{
  "num_key_value_heads": 8,
  "norm": "rmsnorm",
  "parallel_block": false,
  "init": "trunc",
  "init_std_down": 0.00351,
  "optimizer": "muon_variant",
  "dataset": "wikipedia_en"
}
MLP neurons of a small language model. Each row is named by its layer, matrix (down: output weights) and neuron, and shows model dimensions 0-255. Each number is 128 + 32 x the weight over its row's rms, rounded and kept within 0 to 255. Numbers have three digits each. A neuron's up and down rows have the sign that makes its largest values positive.
After each neuron's rows, "fires before" lists the tokens most often just after its 100 highest values on Wikipedia text that the model never trained on.

L3.down545:122120138167130162164110215162100092082042083099177136177121088165111118137105172083131100133143147112071107101174114136167115180190137063118131128155150111137073161204134109142142149104128145166089120101088156121110155080146187150139138155166147162132109158154159108123169095117101150068112155155114193132093165128149162113134151114058106114192203087130133073106137184147101124152129145080146136082183170121126115133101129140116080058085108126114140101157086135129101113067114190114167086164136109115121172086048122141120122108097144125117126105095100064174198122067129113115161159178181171203072081129092172150122118135155124099142146062106128131107150116125099159092117119117141128126109126125146083135115116177120136127171119125153146136108114105100154128084116197
fires before: "t", "n", "c", "ce", "se", "ts"

L3.down116:170140185174104131089099162138125129120101100171054110123126117132142145093128128122139082062175109157076108134091181129167135116140159131144111173089166109120084160113134131163165101145127091133139123129131096066151185097148124125083089108201081175122150140165118110105123125116158072118208134090159150140128096143069084172128081110113103185064128104163119206167142099160070151105161171144090155113149151114153066117147156141157161117146100110141139101124137160196178095128116079133101070172136088122093133149109074161112113179133113153165138127097140119117179109097203117117100128132140123175113128076106108117143125163096121071129084101087140112143075071144145127132106153092121131085205172110144138178157153216130070104178089144130146138154093155087115151048165120
fires before: "and", "un", "all", "it", "is", "p"

L2.down522:106171123138103161133060147183150143131075145137089125150132141149166123122181151153156092129149112185127134077165128124139134127176107127104171096107179108154137225106104111099152191130125161064153071167083186107143120139036134129137141143124125155092066146153114116141160150133154122155105078099167175174035146097081106095145104085087077166167129140132143124152104076077112153102158148104145056140168127133149138127110121157137126117135088087106088180095087043134172159165158164105090137144143119114138165127076125112136074115167143163111147131161117163104112125132157189097109119129118135115093102092105108117123130163148158095144126052150103147100161054152143158151051112086079127105090104153095106095133082119139126046107144121188132134113153186102101151120165160
fires before: "l", "ic", "it", "d", "and", "p"

L2.down161:140116217130185131162111147130078128063133102140131151166118160092174130100144135135168138139133093160084161120090132165091127130188180086134157158163128087098130129066160138156144228150190191149066118120155099123146160133128153060120152097099140158163204188106145113131142100134127169115111078175100149180098139112140149140180150148139127105184169116174109039103144092119144114068183165117128087099125107128127159144132134095120076097107103148078106113133104151092127125134131158114177119149125133175162133084145163169101107140148096152116148142143081116140154122101123151134123108153149109255093078154111135119134149107099118089066132119134086148100138171091131178147139115116097073110159177165123099135169110146171173113137101106111125163132092119171115167095170181
fires before: " the", "m", " a", "mer", "ce", " "

L5.down297:132095111147136035136126162129070148153135058118103129082129127121109132171109121144118099144075135155117134106117071125195215157186196121161177168084159140128150114133108044115163097144123131133179110104097077057108144182091113130167126110129118040168131137140067153131158099119115187091083160055053153186130063122132100154109113095095146163123131143134115125132099035092101187148110100114133165178117158130122097177129090138088128124141154123153096094144163091102138154139153138116167092157121152184143084137180097098158151094111114129119145160133078086146123089152154090080113123072176096098118101096198113103112110135077159173110102101104152130139111128145158121103120128140085096187130159121084162129112108134115160124075143182142131126138110129134145155129182168
fires before: "al", "s", ",", " of"

L8.down76:117077117119112134148090153099142148134117074150090128099157123119099158116128074143140127102088101109122159150109094097125099135168119153118119114163153124078060109106108129120157132123158128122124113200139040108154130122116167053122157118172113153095138147114147114124149116099122076081137170089086155105138107137000101163099108132121145153125094124168190103133103062092102152150138159155136142143183143136144096152137129100159098127139203099083144146129172099099148090113118085180082140116105089136151125095059121152124159104138155168135155162169093086140116184137083113134145078133136163106089177061083128070109075243125150092130147111071139133146100073085139099121097173130121110059161107118053143122140091158156152071139078101157102101092151152073148173129126142
fires before: "and", "un", "it", "is", "y", "end"

L10.down230:128141158121096127125153112143102171050088081184140112102108166127072094108158149123153099096126166178110119086129155182124167129112177088116107138117106130187114148121077060076113114103099157118112143139138142149123113143104128187117098098150156136109220154157141139164127119099127115118155213144084130126128125192122151105112093162100149119118075139083155175073115127107112197130148100136153108150073179083084082218109112145104160135137108133112148114087141135095147091128113127132103170154149109116113086144253056112088103103117127122139157101091112124122103057136086174134168089121107166115102110118130123125152102114076152165124053152073166111112118124116118118137123144159142120144069160104105122114127120146099132204116116133078152043081220134108150156182123098
fires before: ",", "s", " of", ".", ".\n\n", " and"

L5.down700:125161133103158158104121117181091157076099170122207096156127118147146073106101142120132073142112112096091127109156107176116153154127136062097116172064156090165143107098147118115108133089165122152090166083153081188133122167137126111080162138149153145133119154141111072117122100193117125075123102165110104142101146113075115142096107066049118150184184082117163127125134075169114095155097146164158133130123107140122125103118169112077161117091113159161084109119152118064096189107116130195119121108167132092138158080221094086138101120176105176109143178087157134139127115128038120120116136112118155158137085197128101114135073111117084165123113150143147101090126150161164227138147118151111150128172151111084155108028126138108099100130109078134132147114109119162172110068155156
fires before: "t", " ", "-", " S", "th"

L5.down238:097111079176124116164145166136127143138110200124129139158120066129123135180122138063101127093065170100142166113141105147213102125139173142098113140123090151097166150155096153078101047148132082074117098151129097157160073164145134129119134104073139079091145124131060096162140139138138190154121120090106094064203138065150116158180164092095093173120117135127145140112201149130129094090096119075110146095099126157162111093138088101168150121112141129103144123191157134102159188154150145102169124127057120131162111118073131128106138100099144144101153058129060093122126178146126120156118128163114123148095121142054186171097156103119126135129173119119145124151124088135071141184102160164133123127146162137171148069124163085169128160108092123168183086071151105181174120188138148
fires before: "c", "ce", "n", "h"

L3.down172:128147178118096119082124137129142109094043125142173179110160113123109100089122031144093138086110160144104113115146155132113070089064190155109189148106146171082167118186148148135138176094109147161144158146114056121080133089132129148132111126105190178102121111143152130068094136066085177101145151147189126103077100097124176142118120090121123171145086105134102170125118128139179124090099166119119088160113067081148170114089177168164175139152099158148115115125127132079162161092112130157087136148197145101117181118164147088086137161147116156123124096142124140044108045069071116101158098106043148155149092155107077154169095144137091170180121122127158164148157125136161117091096105093086157136120150138102113144120082156139125126137124147134145182129139107136138126136174200
fires before: "-", " ", "|"

L5.down581:125152159140073055157093147146114112138151133095089090136101134113124193130129146095102103117114099154128089049107138103097112100137132163120185090063193078126118094103188135139097126137140111116176123129089066102196124112140090131067151100172136138083202142169147051177117092118141134120145082097112076141203134098123129158091144118141128099052108171140114147109182089117164116142076124108127110155148128125120036166181130054131126121108180154109131148123172133118169137180195095162154144141072129122143144079094125134114103134143088151133120121098151127124118151146105101104141093104162166144077120124139140096147063081111153082134076115135134152073113071131154164075168101174141116145090124088108146129102109097094056136182139137165101106128074125105138158093048132
fires before: "w", "f", "il", "it", "z", "is"

L2.down306:096151092114131126078180142094127120141134116092120153066184153105186121110119092133069134092117100137190074136115120167123160145141168167150152200100113087141067228086129127160111108125114119142091139122111129141058161141072122113144135113074155136120119159147144149117135094127107124125103162094141117205096117139186069154134085173111162083144162104115132137140093105116090138187141149138140118117138167172103138160169110110129103103123105123109101128157120095125145140157110153120077110150139116124059112224194144172135112114143105110101110110151153109139160093189119223080141112115117150107128018065135127107085178068094118127124117107099090086137121160187125069075083123148142119077095127122108102162138078126141082087153152142155160112157109135139167227130122127
fires before: "al", "s", "\n", " of", " and"

L3.down370:116084143093143145083162139151137140183116145167115135125074132109094158147118218181135112163093161143113155105129092178094146127182067111139168133136134100158099143114118196156107175107165188125097126159126115111095120096082141145084175127171101171147150146151097107112101166147120142110134086104156126153109151132147166032165113118068173167155148121128087114099118121168103121089173156125151114151184106179169185105172170087099119127136078103115157169144125118115095182123189077103123098141056061148123131142050131182086124140198068134125147144153132123121096114152158179116142133144135102130076194135101131100152234095118098129170116168119091100114105145168168131149116064077170169118154162143132092104139161140124131081189100149166112141154115118162079139114137155
fires before: "ly", "n", "ter", "p", "op", "l"

L2.down148:055090175135132136163143079152098153162140127143135168161126098154082139077137126148108113032137142119131117132068117174156168120125160098085098068139129113101154148107120136085129107156182145143062140148172119135067138199160109130077200148100117113158092122114117143105152125121094164156140160207183121130154152095130098121063154133168129098098122117125198126135111113150122127147110118175102083139198114088167119151099184141110092141130108167155139114078207149088046184206093100140151061114168068160124164122115113135098136169066115136195129140113101082107080146132153123159088121077167140165114140123133152120136085121108158157133125149170153114112088095109148184183137131085062142146130150139153089168065118154109102176127147100113112136142111136127164169069119125
fires before: "|", " C", " ", " B", "-", " M"

L10.down223:112162075132133127130077129151143134084092101123129145053151099129174138116121130158120125127140110147139146119142139169158136117155095102166118144126126116086128139137079140147137130113189109169096137145157113100087174080148110218163128082114130085149136101149075069137141113156122108093130132091172128155142124140147101136169080085169123142077184176097109108079199086136133130079058139138080155072118174128136093119104132130107090129207132137096140102112153148108103151062068146188104133098104157166143105138209083149144185109112104149148142131126136137161135105138174117093140158141152128083057121119133108127108083115153099137070100083108069120191066104202131107080086138095139129102129083126012181119139132047068095084112122126134119095161128109128085143133076168
fires before: "s", "gh", "b", "n", "p", "al"

L3.down543:114049142142159117104125232122124100086118126112124135150123110073154147141128148153152122113109083146149139142067144153140128174159173117122147095070100079126162071148140184089152075105156108202146113147113157119110135171099163161129089145119144160128141127128143130098167160169180125127162155112104076140135148162126046141197151193136101050123100192128114111080119068189150136140106132121121089167112162049118112124161111154107107091119113165109117140149141067089071164069179160138117169158153101075154145102078130093098141099127108165142173142117099145104189066134148119111172118136100184164103135143153091158130109112116118099128091092065171114144140136130133142123111119137076203115106186058115097144107118091108076146109160150146127106126169157090163169165164073
fires before: "|---|---", "|", "n", "re", "|---"

L6.down31:120172145141178129145150139131112138105076157153128109105109127118125094161141080107181109079123098160109157080133120174135088147133103108067076122131148098153071153132153067168109097155157185076142140093158119128194119147120140122152118088152118138142090144244141109168155112152081116108072109106140121140116129088103131082133126147162179088115150165158102139096156189200087184123139114106101100148158141123131129114101110096152137080174150170149138123098113167138134175095125137137063118054095157099093119090089084119145152150148153118116131129192119138129101085095161139170108124200112134159143089104081155134109101134132160014170119108085111079122094093127198103076144117150066103114111080206133090086116079168120158112107093147103095172127153125145151191172165153
fires before: "o", "le", "ro", "ack", "end", "l"

L2.down528:075146109110149105153087203140169190123084135097114121119115146072152172145126137110142105096119124122126151120117122073143116158176132128164102171155152156134148179124099162060121159128117104172109133114131112095082191135116102102109160120131164134155076082106121126141174121176087093082138136096124216109117082089096127085133080151116098101139090153123114169068104069156102153151147097112167092097103121141112136122139097148151175109145150114112182091114058134158112154107112174129215164129187110225113079166059186072123213145120085181108162081071099092094152099135175148130114134108097144156134125118114138071124181127156113198122120092141123133115134148131174153164114073158074067165151147129157104078112062156160180100118127144104144139145096132146130107129121142
fires before: "t", " of", "g", "al", " and", ","

L2.down371:138083140058126080123134142169119103072076105072104066146163137115083163143120104160106083124131179147129146160102105089120122134136103081102082119172096177107092158092124190125101138142130143055202036107123118119090101155150101057139132154098074141090161152171167153128125112100113104123163100169122049166142122119041110134122143137108127078155143066061121168172134086120088119065091128146097111103109080175142117157155136089104000122134151117164130147117141153123159160137146150058131160098112139122079167164159095116119177173129155160163094146091085158156106129112134116123163084145077119131087119116068137144086114124185121101134113134094117102140134158163138163168097127147129112152140080147121077121137129162147124128111119128146072098135082112140108148163118117
fires before: "o", "or", "ect", "a", "ur", "ust"

L5.down28:177172168150120137121141134161130104151098131128188113168178119167114141144171119147174094178103163145065151084125118155111083105098159143123094154175145109120071126100116083159152153144110102111151132139176104151165186136137158090112120103161152127114118088200177116170127062151132133192080119139100081173110111099020121130124110160156170083084142067165076110151105100153086133120076159140143095148148154139088082083173112115110027124197154176120121107130106145157141145153065098138158133137164172117120099136053178125090124104157128152121132085163066086162145177143168137160168077179134171150092103109111135126131147095147129113121045105087149094128130135163136128157108131151190123075107184156119133149104074103165158118137126104116089067171143141145125113134157151
fires before: "o", "ur", "end", "ack", "ro", "em"

L5.down56:077094156135137126142139075179096136117092160120113095145126080086158134127080130116063095106063083103119164172122150138159111143129148168144107113137112080172134132168107122107108114149086071124156139126106111067113100077100160126183124111128086130115106102114081110104153136168146162125125028102142141180178165089160125098128202144089110139149166108059095050108121111114113116179152181151160094081109073136160063085115116123089096119157139144134156081162106093106169125113142174139125119136091090044139102109074108190116119104122113085113165113095100152144076137100120156093149212184137137133134141134070186102152107143098116093162161102115140183128127102153099144154115144094095116129140136092148132203127164159183137110155155142149144098125132152193200157062163163
fires before: "er", "ch", "c", "ce", "e"

L5.down210:114056141156138149190108115121073187115157085112156145116058141122160068083167113114156094141163114195132169141172168170121163139136204099134156160166100123128109111062136160127146180150110132110137112122121136118162118124111200095155160116138129188125192191091084120146109109129138168095124129123128164202180104129147121148143153136099160096174120084166128079081117089097086119147136178111062124129158084114181171171146141114159157098107065117118095095120160156133095121149057139139085110136146140184158143123128181208129096153112124136100151161162122092096150096107147137130129125124171153183096097150155126113103143101111097023137117155083102159118140156095122124186108156115127059119146166195083084135163159138169158108130077128116100120124127126118124178077084170
fires before: "ld", "k", "m", "ce", "b", "mer"